MLP neurons of a small language model. Each row is named by its layer, matrix (gate and up: input weights) and neuron, and shows model dimensions 144-271. Each number is 50 + 15 x the weight over its row's rms, rounded and kept within 0 to 99. A neuron's up and down rows have the sign that makes its largest values positive.
Before each neuron's rows, "fires after" lists the tokens most often just before its 100 highest values on Wikipedia text that the model never trained on; "fires on" lists the tokens most often at its 100 highest values on Wikipedia text that the model never trained on.

fires after: "| ", "2 ", "0 ", "Division ", " "
fires on: "| ", "2", "1"
L7.gate80:41 64 15 37 45 46 72 09 53 46 43 40 46 73 24 65 09 26 71 37 68 59 55 55 39 26 55 67 79 59 52 34 44 75 06 44 64 66 50 53 65 49 45 57 56 81 60 48 34 51 30 41 37 33 37 52 53 39 66 53 63 45 55 22 46 90 56 47 57 61 61 51 32 48 43 46 66 49 44 42 50 50 29 59 74 58 62 70 50 43 52 60 67 34 59 59 56 29 51 29 29 31 58 56 66 78 79 32 26 46 42 32 49 51 46 58 59 53 58 43 45 28 34 50 40 47 37 76
L7.up80:46 56 15 30 74 32 23 51 40 68 48 25 33 82 48 43 06 54 45 57 52 64 63 38 59 35 57 51 72 54 65 14 40 45 73 36 59 14 31 64 54 36 43 47 60 63 48 74 64 58 47 35 83 27 31 59 52 48 58 47 23 66 44 38 56 50 51 47 36 53 79 53 73 68 44 71 26 53 69 51 59 20 36 47 68 39 75 67 48 55 32 65 47 76 33 68 47 39 49 40 58 27 44 70 43 46 39 50 19 75 47 47 58 33 63 54 47 68 62 55 32 56 49 38 46 48 61 48

fires after: "–", "(", "MF ", "Clay ", "FW ", "Hard "
fires on: "| ", "202", "201", "200", "199"
L7.gate71:38 80 34 57 47 46 31 89 42 55 36 49 69 33 28 63 35 47 57 61 49 52 10 53 62 51 64 64 34 68 56 64 59 63 62 34 60 51 56 56 42 52 44 45 54 50 45 41 63 51 65 70 61 60 74 52 53 75 36 49 79 12 38 31 41 46 47 44 28 53 48 53 79 26 61 09 34 62 16 26 52 42 64 72 46 11 38 70 56 41 30 69 47 42 54 56 59 57 26 30 36 48 70 37 41 51 36 65 46 42 42 69 49 51 39 45 65 51 49 49 70 59 49 40 69 53 48 50
L7.up71:31 71 36 28 42 43 31 59 34 55 29 58 41 89 63 57 59 25 48 53 50 29 58 68 41 65 51 49 54 38 52 24 59 62 43 82 74 67 23 48 58 44 60 58 47 27 62 47 56 34 64 46 69 51 42 50 74 60 52 48 38 47 26 43 61 46 59 43 39 68 47 46 60 46 20 79 54 51 47 52 34 64 54 42 35 37 51 44 30 16 53 35 56 58 58 79 53 36 76 35 33 55 67 87 28 82 65 48 35 41 47 69 00 64 63 64 64 23 70 51 42 52 35 47 49 54 47 59

fires after: "|", "."
fires on: "\n", ":"
L2.gate526:62 51 44 72 33 69 39 00 63 36 69 41 37 40 22 28 44 56 62 60 46 54 48 57 56 64 52 50 53 58 40 80 33 33 62 60 45 65 79 45 57 76 43 11 53 45 23 48 51 72 54 27 59 50 38 45 32 52 41 56 47 30 66 54 46 45 31 51 31 48 76 21 29 57 48 64 34 48 55 36 61 71 23 46 64 65 38 48 32 55 34 70 49 51 67 40 58 69 61 50 45 44 56 43 73 56 43 52 59 45 11 34 60 41 42 69 39 67 49 49 65 58 49 76 37 53 62 51
L2.up526:57 55 50 39 36 57 60 62 33 00 42 47 41 40 52 29 49 76 45 46 59 51 63 34 45 66 58 38 49 70 60 47 31 38 57 57 99 75 17 58 46 50 20 25 62 57 54 40 42 46 85 46 30 50 61 65 39 20 45 78 61 44 45 49 98 55 54 43 47 40 49 41 66 62 49 92 69 51 56 77 27 30 44 55 62 69 65 50 51 47 64 57 50 31 33 47 61 51 25 68 45 52 65 86 51 53 58 54 58 47 95 64 54 50 62 54 41 47 54 32 61 28 61 46 62 62 42 50

fires after: "|", "|---|---|---|---|", "|---|---|---|---|---|---|", "|---|---|---|---|---|", "|---|---|---|---|---|---|---|---|---|", "|---|---|---|"
fires on: "\n", "\n\n", "′"
L5.gate697:70 59 39 68 49 63 82 61 85 44 27 43 55 38 23 63 42 45 76 50 52 38 48 74 40 17 48 61 65 46 42 66 41 46 34 60 51 47 69 46 56 71 28 58 37 40 37 36 61 65 46 33 48 32 77 55 26 41 57 63 44 50 50 32 20 49 54 59 82 58 83 21 57 64 50 49 49 66 53 68 55 44 70 76 41 83 79 37 60 82 20 65 53 67 62 61 32 39 28 54 58 56 70 60 49 60 48 41 22 33 62 31 51 64 58 62 33 38 83 35 57 53 47 67 42 44 51 45
L5.up697:60 52 79 58 41 36 58 77 60 38 69 27 28 63 37 59 54 59 45 37 60 68 56 65 52 59 41 61 46 69 41 44 17 65 49 44 66 70 59 43 59 54 69 42 19 51 54 56 67 63 41 36 48 46 48 54 63 34 55 43 43 51 62 54 53 54 30 51 25 46 35 53 66 34 40 46 81 45 65 63 47 51 69 64 66 57 27 08 60 34 66 61 60 66 53 53 53 35 43 39 67 85 57 69 65 54 60 42 71 70 81 37 68 55 49 32 41 49 77 40 52 54 50 70 59 74 64 58

fires after: "'", "I", "’", "\"", "| "
fires on: "I ", "t ", "'", "s ", "m ", "y "
L2.gate684:82 68 59 49 35 35 43 46 44 55 49 44 48 70 42 39 73 38 63 54 44 57 73 51 64 40 63 37 44 49 43 55 35 38 48 47 43 62 70 50 24 52 67 51 49 50 54 48 43 42 49 45 44 83 46 49 24 85 81 44 30 58 47 48 48 34 47 80 59 65 51 67 50 40 51 68 45 50 54 20 64 31 81 43 62 39 67 60 60 41 44 55 86 37 75 53 31 41 38 58 30 57 46 70 21 52 37 23 91 54 56 56 64 81 69 82 63 22 30 56 62 33 67 50 47 57 70 57
L2.up684:43 68 66 74 60 51 66 55 43 63 55 36 37 69 62 36 73 47 51 49 42 31 63 64 52 00 69 56 15 21 66 70 71 37 49 42 60 55 50 38 67 51 43 45 55 46 62 87 49 38 38 69 43 64 41 42 44 64 87 44 73 80 56 30 43 43 69 27 38 62 69 75 23 43 56 45 53 29 57 56 56 72 70 61 47 48 41 43 47 74 64 49 54 46 58 47 66 52 67 41 24 42 86 79 00 56 20 59 63 57 44 51 60 40 47 40 59 55 52 60 66 25 46 41 55 58 42 40

fires after: "6", "5", "4", "2", "3", "7"
fires on: "–", "; ", "| ", "("
L2.gate40:52 34 65 53 66 24 45 58 71 75 51 28 31 46 19 61 43 45 44 46 63 43 45 48 53 43 63 50 39 28 38 48 15 59 49 33 44 80 22 55 63 47 65 64 51 51 62 40 41 43 61 30 56 61 44 71 68 56 22 76 51 54 47 48 53 54 51 69 40 61 45 40 50 45 68 70 44 48 45 31 61 48 31 68 45 28 52 30 65 25 37 47 49 25 66 51 52 55 54 53 53 49 52 55 53 46 64 88 68 41 37 64 56 54 66 63 46 69 42 37 60 51 58 60 54 77 38 69
L2.up40:49 73 51 43 70 37 38 62 45 66 40 60 47 42 65 38 55 51 38 44 60 66 64 18 46 71 27 53 58 44 37 55 03 41 48 62 55 80 35 46 44 32 50 53 32 45 40 32 43 29 31 60 38 73 41 63 55 64 49 71 18 41 36 52 45 57 28 70 55 44 05 46 52 40 36 48 47 73 64 62 58 25 44 85 52 63 63 46 64 53 57 19 55 34 86 54 45 64 50 42 56 60 39 66 62 53 42 47 53 45 64 56 48 41 51 44 61 36 59 68 37 82 47 43 38 77 34 64

fires after: "Z", "X", "N", "A", "ff", "F"
fires on: "-"
L2.gate340:50 20 49 48 78 43 42 52 55 28 31 28 49 48 74 82 70 55 49 33 56 54 54 41 57 57 37 83 57 71 79 48 38 44 36 54 51 33 44 72 61 55 53 53 42 51 57 44 44 64 18 06 39 52 68 10 56 55 71 46 35 60 49 33 72 64 20 57 50 37 92 68 15 58 36 47 56 69 33 44 63 33 40 58 43 52 47 45 52 18 66 47 48 61 51 40 31 85 64 59 59 52 39 77 46 63 53 49 51 76 58 61 27 65 36 62 41 40 53 55 21 17 52 68 27 54 43 66
L2.up340:44 34 63 66 67 39 74 45 63 36 33 41 40 60 67 79 60 48 59 37 73 56 55 52 46 70 42 52 51 49 29 47 51 38 69 36 52 51 57 81 50 55 57 57 37 41 58 50 49 70 59 47 60 42 60 42 49 38 53 21 32 61 28 49 71 38 47 76 64 56 56 84 41 79 43 54 35 41 71 35 61 51 29 50 77 43 58 47 67 31 59 56 47 67 76 41 59 65 36 54 46 46 59 69 74 66 35 34 46 57 36 44 70 51 30 48 63 35 58 40 46 20 63 52 35 49 42 40

fires after: "0 ", "1 ", "2 "
fires on: "| ", "(", "'"
L7.gate610:55 25 76 46 76 27 48 50 35 35 64 12 46 33 48 20 63 34 44 27 75 40 54 37 66 49 41 32 56 49 21 76 57 55 25 40 47 31 59 79 65 38 73 64 32 55 41 50 37 23 53 37 32 31 67 32 28 45 56 56 37 41 36 56 49 58 19 59 52 70 45 64 55 62 66 74 59 47 49 48 41 34 57 73 58 56 51 42 64 59 53 44 40 73 57 80 51 41 58 51 36 41 47 54 54 51 70 41 57 45 42 38 67 39 65 41 78 29 44 44 63 24 31 21 64 61 45 61
L7.up610:46 65 75 63 70 53 50 55 46 46 53 21 26 25 54 49 52 62 44 41 54 47 64 14 22 60 60 70 49 75 37 85 35 63 78 42 66 30 54 56 48 41 69 39 31 56 56 33 51 35 68 73 38 74 40 31 57 57 65 33 50 43 25 45 61 55 42 44 55 55 52 65 43 51 67 61 47 45 31 72 45 27 45 54 45 67 83 25 55 40 62 48 43 42 35 34 36 33 62 17 29 41 81 55 58 54 67 64 59 23 44 35 55 54 53 77 44 69 81 51 57 44 60 40 60 51 59 37

fires after: "0 ", "1 ", "6 ", "7 ", "4 ", "3 "
fires on: "| "
L7.gate579:47 62 40 23 39 57 48 31 47 55 47 58 37 32 61 52 34 39 62 72 45 14 63 80 52 44 34 40 39 55 47 72 50 37 66 63 46 53 62 47 56 48 39 52 57 24 30 48 45 42 54 62 53 43 57 25 70 39 20 38 45 26 60 57 47 41 34 67 37 75 26 58 21 54 62 60 46 56 38 38 42 66 48 59 33 54 53 06 48 35 67 38 25 66 55 48 37 26 39 55 51 78 49 50 68 33 44 49 55 29 50 60 31 44 30 40 73 21 32 72 47 47 66 68 59 37 30 85
L7.up579:38 64 13 34 54 10 69 49 70 51 42 56 37 50 64 54 47 50 40 50 55 50 49 48 46 68 47 56 39 53 33 47 60 29 29 60 78 48 45 16 49 53 44 67 53 82 22 65 62 54 66 42 69 60 39 57 59 68 79 65 42 44 68 53 35 52 60 58 49 66 65 45 32 31 65 93 43 53 59 45 27 41 21 61 51 57 23 14 46 34 47 65 41 25 50 91 65 40 46 53 48 58 51 58 59 53 60 51 31 56 43 51 77 78 18 57 41 59 38 74 46 57 08 46 61 63 43 43

fires after: "0 ", "| ", "1 ", "2 ", "3 ", "—; "
fires on: "| ", "0 ", "—"
L2.gate264:26 65 33 31 35 51 41 46 44 53 37 60 49 76 32 52 57 56 78 60 36 38 40 18 58 38 39 46 33 32 50 54 66 41 78 68 77 42 38 34 54 39 38 56 35 49 34 61 72 22 30 62 46 40 46 54 52 42 37 60 62 49 46 38 54 55 44 85 43 33 27 50 51 45 58 46 45 24 56 38 56 21 60 09 47 44 69 56 74 48 57 53 55 53 41 62 37 47 47 69 71 81 74 65 23 31 77 62 42 63 45 47 78 53 42 52 78 08 37 37 33 40 52 46 77 46 56 41
L2.up264:81 42 36 32 57 52 65 64 79 42 26 64 66 39 57 49 56 70 41 57 48 52 41 35 50 54 32 73 32 50 59 65 43 67 55 36 53 41 38 49 38 47 53 36 65 43 73 36 75 56 40 59 32 31 59 52 57 36 60 44 51 40 46 12 66 51 60 80 65 41 67 56 78 33 38 41 46 60 67 38 77 38 54 49 38 76 54 70 90 40 11 43 48 55 92 65 73 39 59 71 43 30 68 54 45 29 55 38 56 28 20 43 68 62 44 15 70 38 20 77 50 61 59 48 30 37 49 55

fires after: "'", "in ", "s ", "his "
fires on: "s ", "his ", "' ", "her ", "four "
L5.gate437:57 26 48 71 51 64 65 26 55 37 50 65 51 63 43 49 36 67 29 61 31 63 50 45 52 37 56 40 23 30 27 66 67 66 50 44 70 51 66 60 44 26 48 49 51 34 54 47 53 44 35 60 57 34 56 57 68 51 68 99 60 48 30 37 75 62 36 36 47 62 40 57 27 49 78 46 53 68 58 36 44 38 47 45 56 53 32 67 70 51 24 33 56 67 29 45 46 46 75 44 47 51 39 60 58 69 45 64 46 71 52 50 55 37 47 32 20 43 49 43 39 57 45 53 56 40 80 71
L5.up437:65 33 54 56 24 75 57 34 44 55 35 68 57 48 43 73 51 72 46 59 28 66 39 42 65 33 39 58 63 49 45 38 40 66 28 41 45 48 50 52 52 23 50 54 51 79 42 67 40 58 41 52 50 55 75 53 70 60 64 63 41 67 35 27 50 36 38 53 64 72 50 25 34 39 72 42 78 57 52 53 39 56 54 68 55 68 53 14 40 51 38 51 70 51 66 59 49 54 66 73 47 40 42 49 47 63 54 48 61 47 38 34 49 51 43 16 59 18 32 40 53 41 37 56 54 52 49 27